config.yaml
num_hidden_layers: 8
hidden_size: 384
num_attention_heads: 6
num_key_value_heads: 6
head_dim: 64
intermediate_size: 1536
vocab_size: 32000
hidden_act: "tanh_gelu"
norm: "rmsnorm"
norm_place: "pre"
norm_eps: 1e-05
positions: "rope"
rope_theta: 30300.0
rope_fraction: 1.0
qk_norm: false
attn_scale: 0.125
bias: "none"
tie_word_embeddings: true
parallel_block: false
init: "uniform"
init_std_qkv: 0.0335
init_std_o: 0.0
init_std_up: 0.0335
init_std_down: 0.0
optimizer: "muon"
learning_rate: 0.00578
lr_mult_down: 0.7
beta1: 0.9
lr_head: 0.0107
max_grad_norm: 1.0
warmup_steps: 200
schedule: "cos"
final_lr_fraction: 0.1
batch_tokens: 65536
max_seq_len: 512
doc_mask: true
train_tokens: 544400000
max_steps: 8307
dataset: "wikipedia_en"
MLP neurons of a small language model. Each row is named by its layer, matrix (down: output weights) and neuron, and shows model dimensions 32-127. Each number is 500 + 40 x the weight over its row's rms, rounded and kept within 0 to 999. Numbers have three digits each.
A block is one neuron, or neurons of one layer that tend to fire together. After each block is what it responds to, as a language model described it from the Wikipedia text at the highest values.

L2.down19:508479471567506472486505480519493499462447421492468462496537424537509470499582473534481551552517496551479456462471550541578449548529410525385495506505533542546532546556444496523469411553627603504526498463463454489506494582513464457508437491516495470506494520478451525473486526528504523490
L2.down46:531509525495490523523456539533441581440450455547471467453450511456562564464533463406408533512438460514567500504495505479491450536467540484507522563564470504473506453502529452488500551452518546546490467447472512566468476543493539403498488524513533480533516485525483568574489555505551464470
L2.down420:495552512516494491488490468470442490490504580529491472491550443475507439452525503469482441494487509508490545410500496571514502487477556436459441506500465446472471509539471479552532519436490475543475493511544478478481467505542450517519515589546566530503553426481557547479501477492475485492
L2.down438:482469465456480491527590501540477437492467571560471529504483526421481451536572553512548467478548503454463524539473534520564446504432545465496528476433509410539550508454434466470511488508543501474428459458499495553498476515565547508442499514483508479524577501548513485446557469528499468525
L2.down545:486500487564530526430480487488474493455465511546526535471534514467440430544506485489511525395513483551498556413424484432463472529485559436475475454510525508444477488558478495541490476548447504535484496580490532461545542497591522497462477514525500481488481561519489613519555474533591491504
L2.down668:498531485511594471518532474522506564442515522567514449528472477546448466486499469487470447485496446531437509605535543430448525490481497471459473487480495509541474531512543473523538470506487539531481489579448472508480496511541600458539460531469430532421521506522583474472512469433511516507
L2.down950:479575508547482524509555558459498503489438575494494503652562531465552524438512522533532473517489512503459559420492417549417490528519465531449493446470452547458489511498509529485473446448522467448432486517501482491447492523444478483543456492494488485460538565472493463523500478444535536512
L2.down1411:531489456492443532530437533504457479538437596441473564489555478515510525495479447554511493471470521502531550385462553488567527484517572482511483547542460458410489533621438509465555565563438440509505512507508553524524465512552471518492456500511501543453477533501445587485451520497480507492
Final piece of names

L3.down10:540438489445520498474458455537469469455472505472491597458470469508517500501459476474461524526464497504545501488462494540467443465540514501548476512524545519570473616505527505479489528461452530457507456432503549574509537512504499520539565407504429474538525607532514534554415487525597446514
L3.down28:483468514411593573507520476518498508509426515498483510536412491513466518481561564505560551525490521466498508555528505560509536487463433543489477569446516502497538460525576433428419486524500584451522441531504487492464460526481449474496476593523565557545526540518494475567560407509502521476
L3.down47:494472557464486555471454480527465521485449516481494493512457469516494525538450502434521446515482509504508509496513491463457505493484518427422437453469470552522469441434476532477563461493515540503566496521444473515490547570459497446540502447476514522499473490554526442525580495526536526543
L3.down644:524524449464514558499484478439440528475574517535525473503497520476503419567515485464534480364378492513472551475454517474537562518555502420549507484522543500538545572463492506438545428508510519512493441473522447495510592513444547516487497512528466527529547594532487468471469500486438473501
L3.down1173:528564504475498510489488480464482562441472514477545490513582502461445531594480416554505454528486555480471516553491564476455447568506487455490505493457430444489470548510452516550531553515476515598456474550529489538495479449562476533460519489551502450459493473538476411523434491450498484493
L3.down1180:553468557425583533528510470484562502467555518475544501519515485456540513513476550544513467545468531540485513458509506585470508557508497515464506539500498491552556565500504451502566425498492566576464513561503412496446523517555502476521490455536547529500562541621428510535534461446455468531
L3.down1306:479500473589481531506467555601531482495516536526445533593520527571500504411469443491567504479469487458449543455513493508495444512610535477455461554505416487510525472548537456473443485473459477507479528561503558478547460466539457518483542499573596432501466545532457566497503455519537541539
L3.down1476:481514513498448535492499530545523542502463562484598487435486580440526445485461471542468450482497509520491552549566466542524480627472487428494417530519477498455500522493488516466539547597467502590399478549522437530522481473512535498556514452493532440466506506509503509513420534558523429498
Name-completing subword pieces

L2.down225:440479430519483477509523544552494493459441522458450442575378473520515540502555516473505497499445468509449533502541506467530484503567567542505500565515456537593512468485470482471486415508477456505504513526427495510521546519493492456531464460479512522537472525547465521432515477425489534470
L2.down424:561418471554501595457489501442565503450489437416562534542482449573562515538523471568508489530515548464570471462538517491496536414533469530493469479500512477559465459537472488485546523528509506532476535468501536448451460575510540499476506513526559518489560486416487416504476555513498489554
L2.down529:522532576446488533492514463552439454463469430532526467482503467482508497484499562424429498461564474584484554409458474528472521516521471516520561552524528511502531578443526468473492487462559516473455495584568542466394520521461503470514382458517467398478495545461428528483486472518504502437
L2.down662:480484455494438550577463522457528481487571473481546448583505454571519483535462542363464489513491545465524504452588506466537557529495563500456536467564460495517429551530518506535510373514491515511568520438508510536488460451462483489564485496463497579510490466585465543468536469522520561476
L2.down1049:463473414519507368520455470533494543476474615493485494512482515588478510465520432473527588515497519472517462490459502536446540498419439509488455444484498524522466520436497566587521479486601523487424525504529494486502507496449498408476519526462478499474458553503430538521476560523483512481
L2.down1296:498521443497526478561428508398475505426474505406457521576463541461428464568465429455481518485475500483569566510476527523455452468541485500596513445513465501525524486464494440503504477495502496493564524444538485566505527546502502522513512503534498514461528461564482566516552566530475577543
L2.down1359:486499516494518526485535540493454532525491421519556509479540527532385501463500529516576461570493580436471463462489504438448478510521543600525463492508487428487475490511517482539561475456516500540521476509503499472520515557480482534484552572464499528570544401495464451465441519513433499472
L2.down1518:483432471491460452495540415527469555477575543492533546498427486506541605494424463553434497485504542494528535505483527493524590531526430507441511500462555453453508457466488571514518542510530468515439516450470546470520452523515484489507465480511466543539493476559465508457508595560465564483
Space before unexpected word

L3.down117:446536482511436481547435422509539515461541518440574507451448484500547484489443510510441457510449453497512536478393495543452532499510503430518455481559502509512505470541476515523597539514553476497567501569490491425529511562520489483536388516548508420471517517461466519479440573484429507464
L3.down414:521509482564400422447473488521492556515529518575532508526496481527490479460552500481509461509491493529487494500469527481488486457472480542495550468480510469601450489545527529502494538504474425504481502523493530474486546565534537537453462497441508505513526574429466497460565517527451504548
L3.down594:561512479485508540560520512532473528439448498459524483451552512575495462507469503427529445516499536456443463528564450500483529507537500491521494479404476484513533460505530506550484527475519483458460416489521468554512461526473561541420529546483509491463521490473447533525533482448493464459
L3.down782:503451487479492476547419533465508485509472468491506491449477505441512486475483495491431425540485477582484439482547562492503478509551523595490505438513517520462544514509473517541481540486516521491469566523447475545504448497465494525411502533563529589525524510514457507428536485520443529460
L3.down868:456520579489485514494441455515499494487485605456408500482478537515461502537555574486517444485454481588466519450469470475583507506490484478555538502463476473461514575439534479540537444518482495492431525466468538522436533582459555493502444366480504472480512462489459485537497539437468440513
L3.down1255:493501522510563561426513494419481505530578530521580538478452420545554461530533483510534541501492450489476528442470548543545545478474530567451478501537571516447461507547528490486473535570512522482432513529498489490484462464472485580488435584514396551516495488442465529511461545505525487471
L3.down1343:515505445516541422461530506456484598502501563485495549537460530509521511480454454507488609513427520450469432460444509514511573539496551482478484480479479516427451472527582487440434537560507511491438509516483456499442475470489521526583484525559559553487425444483465543508541429538552470438
L3.down1439:512493569475505504537501520520509514533433472545580538511474434449424452536445557532502526500509487481491470422517555454522532512503479483567551535412419501493440453533534489524524522521473545508446506438412422541444496544484536469536554455526517466535520525491429582472532529473548435508
Section heading closers

L5.down1050:504517555467497540447425446519550505442537420518515530509555476542464491541518501550487473549486423507549489539507516503504582519542510530458490513477507538561512527487525468474464515493520462549544429561494548528535461519466531512524486497613487487469400532465470460424615529482514576477
Clause-linking connectives

L5.down932:473515494567529482433443468487486443522471489514542469456487483511521502566519406487446506503538526518567495469493530454446568475525480547469518539553437481504499459488494543417434508507462532485502429485478467510450552546435477498568505543516549477491491552457455477489457520513424548440
Space before rare words

L2.down230:480514479484558495498463536528491519487540567459526436564503514409515484473475485499434482521520570491497501501475500423509509551554481544534567501469533546468490453496582507459515509498524485526521578481484501484571555523484541459451529574483478516512399475532518516535480548586623540495
L2.down386:481477479498494412506522511476440484483498485510479430446556478480554495462476501439438500477507514468478490546460558493429481380475467440450471503455435550507526550530477538497534491469528383517473455416508478513502502528497502447452435502529534496510424549525527470508462502468524555525
L2.down582:545452494537510512515382491483505480537562511468515450550482499476528521504500515465408432521557532557498483512454492532575519498468450525489476511486466492511551522495498576537487439552474510543465477454420538543459513461538457441532453493507550457461523556505528490546517476587444508518
L2.down600:506489452492568559545476515536547429516520475570555529448450526502569442568533528496498531485422513511470498498533514538468564490546555564560474463490530557520534575488462528541487514529492502457544554473518499548473527463461492423446516554530405536422510443461496515493492544496452545474
L2.down674:512477485533537495488413470447467487479470463461496511542484516510515517448508536462410392567515530523507529520526549418489515553612513432465507534427493542518576496514587502526454487478473480521508489439506521414578533469469546523515499446558503490505439529447431490531539545516525486503
L2.down852:486468446461457536519522539496483486494473479485479527575471591450487550456466531479483562526555496507504450632517449560512517434474467571563490526477509523520576543472551438485496463512497515468499477440477459520529534462454488561507514520441462454540425566494492542514548482538468494502
L2.down1070:492514540468539521478414487487508532501516465521488598441534435480444524468520422361452526515522543577503490448495547427515486460460506485464493484470568534504446495461476584545486566481471506545558486415445528554572537452457506485503558498490527470465517516508410483459549552529473569512
L2.down1456:499518460530507469518460476521527438488491556488505520514480486460507532496475399552436452492558530535481483555514502513464520476493528526477518507532491461460546544564509571570467487522446478559483547486542495565515459536469434505470448514536632544441413513490499577483508522490508520492
Adverbs and modifiers

L3.down12:450494496515489472476527394544503442472465521497560537526507503525453460486524453436520528513507510500501504501532553457507523558587471488454481478526565454522501481508555516485507594456520489523505507507450568432528489549464501480538451436490499512546491596554428471458459483488445496561
L3.down62:508488471485476514351447457421479548524469546515480532488493439459495534511480451477473469548489463437527452582492509528499491513473482504525545526471507545504440580543478458474424452549512451523444408486554492579432511491503363433504508528508482465474418491526536495528567503471442589560
L3.down179:426511440482494531470455509502512492497487410529467500450480529494460462490501492496480512509535456495533494552474412491538498477575464533533503531443506542451606503493507504494508515476448509518538465454446540498432467511523519477472566543534425541516386503477442515452488494435530502520
L3.down412:490532451554493477438424408512501518445542498492541555473475475503493477514494534424538474466510459547446572550590553566474437465506444527527470479492503511537474545499544434461434508506549501465489467491479491503518499500536561478533432509534516477421493572427492420566500520500473448468
L3.down520:534499457558519479506463597526492546488574500433490510459559471468505454444523521506553434539495515454482361523523522471507490539560525501534533477436526466456476494495559525501447518438523583523509390542541475496513568508496504530486562520566484509517563537442478509427554532535531524517
L3.down873:464491519528476568520508442492505526486558513484507474492535474502488489522533501456472465530496498554530509563456452484500489452481494556455502482561504459486467577518562521525482487486470434562472454431525529504539402477450506467500479528498538504491541450459484528444554567502518470524
L3.down1480:468590492524463477480494492494447523461476499580511496451513374521515481535527506471456506514516536509493510501474574478482496521534500522496584518536492485465438527498507513477531492489414435500511398472528586486457490484488446495453415445456448569519547453476532527634557593497532590504
L3.down1511:469469499469536556544463427489457444517542479484458552499540477492500558492444507539501535488534496512447489487517427452464473440489449541499540514440569515522583507576464492534507443531464474500547488439550468471519445499460440452509569533488584468434510444496512528498551510527484602528
Clause-opening relatives and modals

L3.down347:467492397554464523524496473516465432524533464478501509515474417465493553476527490539523502494554492469504542505487567527514494494491564558564421470478489535532498522517503541508487495562434444471504450470470480474523525498499461549468547544518443467500507467472496444561458562432504545542
L3.down547:498601467493524472495440585441520560427446466486507502505485533636507520441525415568552460532518495521469497549450507483497478493490526525548520505472548475508505522465539515499367494466491451529419552475541457547461498520423501552467465542531506486561478432499485476519454494469531450559
L3.down744:495446515524513513514420497491521525572500515432538501465522528552468520507529493498558536474465528481470490520516595502461484461525517475557554455511529562472545469472525509453466473440468493495484443497535516602484453551565437446525425569524456517459508579578459515416463555468507489431
L3.down1001:564505500464452558454426502445529506504516531458459516496418546475512497460538532449563566488479530514520505457506500521534526490488458597488458434518464509498505501473478479504519464471529500555474502458474486478513524543511525544486507500479472494510529552457476442448415476541459479494
L3.down1269:450469537509478478555542538573474439584529462469497481513466453514481428495563497498501491508492550507546488478475428508520444458484562503465553473488503477523499441498594536565499540429449467482485449481593532465476515527475495560501447497423478470492551535561553463489489545494458504487
L3.down1278:529536487495447451533573482555485561491466431556521485501498506506427449548557501524525444467420521459524506513513554506573489517472562538479525532575413548515482526508498500540603485460503551482496472543607541509475477471504580509475504508528545538508474500497498500469478508448458519508
L3.down1286:480443490438500552539508536489431515547483475504389507508465587514482542473439442516493512488512498478455488413468458456482567466460478468488465455510455501515505426472483538503482475511508462474469514531497500500490513542473546441561538490506499553481508512519410477476461494506450545517
L3.down1388:499538492475485516494508512497473514528438473530547515559468421486565496544490533432460506459498494485455534545453568506560512529491519460545563508471533529414458506501458541500491527516461552502486500502514585478562523473485577554582533533487449465514463495460527482460507506539458490531
Standalone space tokens

L3.down72:496541507478517443408543569539504502512488425547487552536556467557497538503498535461456464454502532467447491409466485497500574481541568496559448529561528430407438501507438452506492532461445439463573568414529460500506475489440491523509563516472511524448552460549473504462517478522582477505
L3.down454:510556557477506544548528502533536496528520461516468491476507431528410486540552582514525497517443454496596510566460502464518541464595534454528469535494501473406554524511514477557424562542470460431542462543484459480546492512494492452443543549550540544451498451508553423548526473560480523565
L3.down458:511594532506519491482458590580464507557496468440408453551517458441503491544560512548501474491495513461484439498412428451478494501455478506558472477492419508475459448424485493487494475448637510458570530440505542575542481555476526433519506427513538519501512510495506446461477453494468483499
L3.down846:458514524518525432433523482515484561553420410519494519503524481502410556481503493485533494457464502483450559483555491545450411503516561551440479464525529492521449523507448488620554509533552415622491500466495506506476493462556508464618487474570496453469517546439428518506450537510452490424
L3.down891:505506520482552507454492453492410493595507493442533537509525430465539539512518473460512523533485541520486520494495467518559526509463516504493505470445566443509476558574464526486577547443570514481451510560551505544509495458511529525533447466539451483478509438442565474453560481501527587545
L3.down961:479466544429478459509432633541516525527403534506480475513525549545515570475472469536505476506473483487391546488418503525503455491452489489511475490488471446499518527430438469517530494458570508497557546516519499561508495487485490503527508544523423509499519564451427483538515508441476470459
L3.down1351:443541437475439535417539521542485481544427535460454495569523490533529630456531511410521519454476442603467476508454464483513478473417493531543455511490461498493429436471489530500480492495472456575604517515435493423463566442513500495533489483493484543468458512489479510518524527481467488495
L3.down1437:510548535543570508432487495500501515501492543444530508526474467538493552525494522455470428471496489502575542528478503415472487543510445476600483515483550504487477516555570526505498557481454477530478519491513509543505581550580531487548511540504454529458463503518464490432563508518537569566
Function words in proper titles

L5.down937:498485513522516475423514469478546518528544459496519461527440515550503510520500434460515489480515464585553528519550469551458567553496522465510540553511545494530483555444469500456507527547495494523507494477471529560462522464515469553448479451551495471543462552535459494443497533578492528466
Plural agent nouns

L5.down1218:545502543506558512608426494497537517519513473564511464472498418533463557509525515594558470489447553580557502545550445556494500561539520520455503522462531534521502499498537494477492497531542538583494520489569491534550544564531526474486496564444466460511468463500463528477502510509508489446
Section heading closers

L2.down481:486471408468508538487543493463517489498471504482521440544518492477476584573568555498493490517469465469544461546423512486512501449492558493469534455504498536506504492477485564488496440483553447533454518502505432503554519461463493513496502499503490474534482537515479529512484464494636475403
L2.down739:496505493543540542561498495510473417493500557506563473471499487455515509505529563479550503509497498508486444541478480549556545490519402463490476485531471455451504466546467512486498485532476498532503513515517507486480493526482551447474448581542487524478544487490549542414456471428457564527
L2.down814:419578465506520439527454476554486533512521414439499548559530478499535474504515513565537504507453451506489480502469460490472538488482523429545468500525497505533508483541492497516479518484513527521512512517515460486488534466477501441638558524486495548484546503437518494567504444507497502517
L2.down837:489470543501405579497463462472538532454475472510500546482475500460521453502468524513450514533469514481529468524528482564546527512498479518473495500504492474477434489502429519584514517505468450513502529528512465507481433446461487515474555571475523519507459511527451516549518542453515503476
L2.down1072:537475539536517537473599496471458516474432490464504445484531500474571485446465419537449474552512525454455514534493395454548427557475513559510483471497422460441509469446489428499478550503474477470483475555514540512562447491507415474504566476461529495512453494524476513492513472524539478489
L2.down1372:543479500442513520450459483573417493545529445570449537516454496452579530550523474492507441470510528522416541555426504432509449489474516485449503532507493465491494580447465509467545411446485480491552496462499451505506546481458549513473485452501467589499467531532494427435550492461457570517
L2.down1402:556464514503601512452516476479496504542476500535485517525518459472492530548487584494486467518481455499467543428452476530487560453503399502552493543517477497492505525478471468459618508529558558466487424464486448547509514428502440566575459503488460504430535567516570513476524514442472497526
L2.down1529:525552462532555481546461408508538503549462495566544432520590464489499555508467489470452509460456493455543544517417580514519454494482490507495545493504424496473521489536502482509543581508553522482484534489528483571487500557517492393505518452479458491511506474478541472538433463505493505523
Plural noun suffix

L5.down939:478500540537465605453480486470507466559452513540446520428482577541544475396508536499501513537502450478489496459523451440515511450513476542457503422463488488506506497494535432508464451486495472466461531481477518492450479550518498444573531571508429465476530507562481506472470484458475487454
Inside names and titles

L3.down44:482491552503521528438569447505425422505454515517593452481520464590561427548572499499447515545455589569460456465469474468519415470501498484479512490424436528536465512498530449549556478537447599521492509469497496551460495530512530501528498483396516494472511473528518422480449480475502482523
L3.down310:506505533502542531479427455527409505565463463496525471470485402537476491471468455440514533481457519476488519476473480449509487523498499556543555463486424472502529493464468501480530526495530466509539511490471560506457510590500546462520480498437539544518509474580520488532432502477459519487
L3.down844:420491497523535522511602462551464467559506469481520480505505515455505453433524460444537502507505496482519455552497563495495428465534468506569503574476527488471449553500532426517480542520546510546519480494506451527487521435491532477488537574476501535522464478495556528501535470474479489520
L3.down965:439533506485478493486505455524458487458528455558502462503502458563543410475469553558515484497479494515495524542526476562534519501537456582526502562478463456463503484554573434522508507476489466494503437455502529517508504473502514522417553464485496472485501486518454514545550505481513556433
L3.down1185:448525596536496535503534470616553556451521478529535497506502561457440468523512549505485509490507496482527548459531515515483472490444480552464465557476492517458409531581538528514521513494540518463521473506531530505470522517485500484558525548475498531551536495565428551555550494439456427505
L3.down1274:472439504521424517496522507530540457462491502437481547469484534491526535497569506526480525531484531505499463516438571473443436522527484515566482426450530472481455494492462523465531511520518503483478543428548507536506484488487514556479486556481551492460425529492491468508519551484485524538
L3.down1419:507553592540544553452556444470435553450484434531485485493502485510515525562527479500505505569490461565499532409530557516467470470473545515483570425519482468569548525527485523467523469506470475469510528527466504531533435511469512468513501580516450433471551526490460482381474534534542468530
L3.down1483:481482446494468528506487591487438521512467472518523463536496515499496515514569511508504524527492477515498454491472462461603496568450535489509596515505440545520482484446451477511509475555546452542511518442490484550533505515468538492552470481488498506474489491515489452517545468513583598515
Noun inflectional suffixes

L3.down95:487506418511443500569528424543569459542525487500517465513531484406513489469450463495488424470503510542484499529482559557505473539435495431495477568511500472420523514543491482514533481472497392470511533482476445520612458515524515544564446559530554521529451485470450402508538512478583496523
L3.down127:477448437550511475495453534486514469497501528492530479414492444472505477517499557472502427487465505564517533481558576499502461512441469445554505481503536510482480525554521565494497554521551470509489469526487544503487548471435518463509473561465476529477479538466531539544487554526521514511
L3.down171:596462529485443496439428563565468531485542451479518526502498525469468528499516477423503510440506520555487478490569496463513577422554539487527545460526565469462516533564535505496481568545473475530480530538476499549526482576528466463538588467463457449484432474521518415570560484491561507519
L3.down246:441472482495463425540455460550458544560489543501532509546442466422488541457471558430517460560526505546539501457468564524506472540450488533496471475448499447569509490483485532548516448526508472477557565513504561411473528492484494540549495571433439500560408491490436538516483490559463569524
L3.down345:547503527489478547488489490497496557513528491562484438507517514457468492502526518536468513494545472434508538513493458494447527499517568446433507497595513439528505526500470475523512529506510535508520453440443417455519497461492489473471505524585559543483531402498459583555457453502481494480
L3.down784:544523504513421544504502488510483495536508412541452495471489466478475554506485444434490490471465500428501586541414536435546494552471516541496466422478514547435506460464481508551547570437520487528530578511461512463519468487525503495540509524486483537576444508442448510463489529466466472543
L3.down1051:534504504556544551542595504449537542483484435522527476530471489460449511549488437429432477556473466402489443488490560468465527570513447523509512433471505410458494487506527491506545498540494491483549507547557518473489503541529489478487393433489510429510496472466512499449440492537445539493
L3.down1405:495454499516459471522421557476482504492417466533473478504515471479517528400454463498573492488601471570527487498489495538527469503501529511512494480538462510545460482542501520515518479496510494467536486478482492475468507542513494547478503519523548610549497489519441523519509541512569494544
Adverb and modifier endings

L5.down99:497500484403510532505518580492508485485508460539525502456488445470562458537483557482533532479468464435555551474518525480547455507456437499597433495444525537503476495533542535568546523459450527510497511536591525467525484528556466538490489572498526424442443447486480510505533604525513521531
Modifiers before a head

L2.down333:483444492507509449519530454497521493513478484503475529468489502457550528443496514449447512494490520528541509515481508454520497505477474517496547484514508533498523574425541504471504474476468434535471535467507524490497450550469529402472439561446463471478499484445512538419554498525453504568
L2.down362:519514512599534524502518535482474473515528415541432583516558508452470558510579516541508505521496425454432500484473478424515483531465485497483513555484507488594528512479449514537468487504469442521562501529390529557541561520509459494510499558539524441453508520458507543487492499472497502445
L2.down614:518486520487489503479538460541464512559466510447554468454457518473542568486531481480482498478466516487525488454511454515481497497540535530556393489502500477542551532491521512537509582534430522519484533463499528528535463595492573416500547498505511503522481523443548441455465542474453541520
L2.down647:446462471602477554534532513506449487463458494447534453538533512493574506480541538480559493502499456561477499495460531523456482478479471535515492462468510551513561595509476527491549512460506472536483520473512524491472491478498423390543523445453459567487544445611478487427499571498488507502
L2.down947:475503528465497585507526512507565506526466506493561520489494543482477543507526534483456520471473479503518541465533500537522564453500541512517514496551547538478480466579530528509509535496477585528534505399506502473549394483507501455518522568515576562461540526519518485533488508469521496489
L2.down1002:541513519484525505503451535532531509498493437518540494473485535521473490600525475515464547484551526498481513514471583446521450495454464478507458517534527579484444452437485417483524518509531545489506524451486495518524508565536501504478529569472493532491470492494464517490452517512491451553
L2.down1257:513516538495455462438555490449490467524477499552503478473514491494489489566462519474480460514470481461442481505498513529558515508490459539432454446481542471550511495532531476508418537445545455504466465503543468509506486528451508451519510520515543573472502517454547444497450535485542533530
L2.down1326:462491510542451495445419491454519508534523530466494576483466488547551449548569458508454501546453447557534518579486535537563609533426545514432530518451497512518479500506412436503534522480553472511480459510424509528493507585507544479523503518497500550547504482492493488543477480484451520502
Relative pronouns after nouns

L2.down13:486526561488506426448523496510485462486499458527513530548515471518440537499476483493499538442567478548464485546427461533492481540446401490464477471488549542526530440526533437443511503518535594502451541449537521490477510506465588487507435578505489473546564492499475485500506461538427485487
L2.down555:521480553497438516520510477471509463494453471441523507459514501500481444500501495488498516528535533506519571533510523480509485499459542481520413537530458466530488486520502555442525519488490420490604566413504483554519477508500469524530514557513495568531474484532419568428481476552500498474
L2.down661:513525485462495433504500537512513445545522494467529445447462510523490576477540525496458484475508467492471540454475491439433471561518550529564508426466458534496491542499527447527474464484462428471544438530462490512536521493460475510545506423496410559496569514424430461439564490484555480457
L2.down663:506487530518363474499367538537486495547509527556466466493544447462491515444435457435523521521466576551474450535482492579473457458476548510507462494472479487484532505440445525486518510468545558508552565482518502504508544506449550499470522516450509517513480513446524530515482462486511470508
L2.down986:527446476419492443523483497473533494538587511480521543471536492480494504512491513563465563521564471475450472451482487470506523458481482500515490467517464456551545560444438486552561585497525533459519503456555497542479386540514515496524531474556493502514486511494449477539518460478514457485
L2.down1131:472528543495538554549496504459445509533508488528513561492431481488500519477463505509456540545556459492562504479518436486561528423516488529474609514494525443474481509487516495527515475539501548463530501541468523542585538542535580486517518496446616604535530439540480454514510476482451567508
L2.down1142:551460553439483543473493492444521471464523488523420549485459481532538529484457560487464496498527501556514484466466510537390453538508520448475438480561611531480506521432515516455445466488362468537524500536479431523455446456508521463464494463514534487542419555519447484468515509493492425501
L2.down1412:475476494489530522505487542524526570550526503436508514517529474459493515496497502511552516480484494460408540523477572515528474426546510480569483531543460446553467501466432513490540564494517533494542484546513506536501457512538473424558439516526424412427470554522538557469480497525444455472
"of" in proper names

L5.down322:459433546540439452425465541527539423508490491479535549473500464471488527522449464559463463498554499528535566456479473436431434590465565414470469537477441517480452535528472499473516512515459553516517489555515466469539452445544436519525499495585497509522563480460569536491498508504486473434
Rare proper-name continuations

L2.down116:510576440457557492533533465505491552528488528574454600486482486489596459542474481457504489462481519517519549463526512499436505501569400508548526499470499482483519538494484483481584488520532508493436572516503437497542500558529531505484528594476510477524574546526469477519509470493503547525
L2.down341:525488513493430473457457524530526490544541533477397427463507488567491444438454572411524497539514526526481511480529547518603402468459528533493482547534554504547493509580524464480531584519539494468490468478488457485540494542560495435507476505544484577526559505441480431541545573516463510440
L2.down483:524524553498500497528474504525472441479515520513457505483519457438510525556485500506538452510432546543512565497459506515484511447489436554481448544546526601464499524496481472489454496482628531501540469518515513478531402475508497540528497503527522424485463501547533554517403568472548462488
L2.down510:497494523398529470546553512491531482598492511582514481482515539557619531427484522497512449521473438515487500551508527513519463470494419505457559486507606381529511529541538445508473464544498550470414540502526499536492458455571608509443503502439484532496467487474494556516415549489456510520
L2.down619:418516508498506488476516530483534514461519444481542614473532509510495518497486499469479502518532454451506551459565520495579515464389568446489545555413486524492476556555497477581436473536492453476563543469514474493528486500593578561429560513527524552505435510482536489507480505463556574494
L2.down633:533484572461567494552475519496523579505476501483512498491433390404564534462468584557545452497499533471506517519506486474552472487523452495536358550492468588541483515528471454484530527469505572441525524518531457518566511556503541508478449445441515503419560521489538529510526521488445545510
L2.down658:506537558543461500482537595480469535525553535564497515486503435523542499495565464507496508537552459537506536537450471492492529523433455481480434523475559526494477507525481529507521557507471480515499506486465467541550498511526481437456464477527508472518473516494477518477515564496484558394
L2.down901:491538482539497529528553453481455452544482537511470530497535462543579511527462495512433477543461455563465572476508520526488504522475481502491536560529559526502562474459530455507419560480505507452458491431533497461498469524425551546596495473461550474424521504543500546479514517463547475563
Acronym ends and heading markers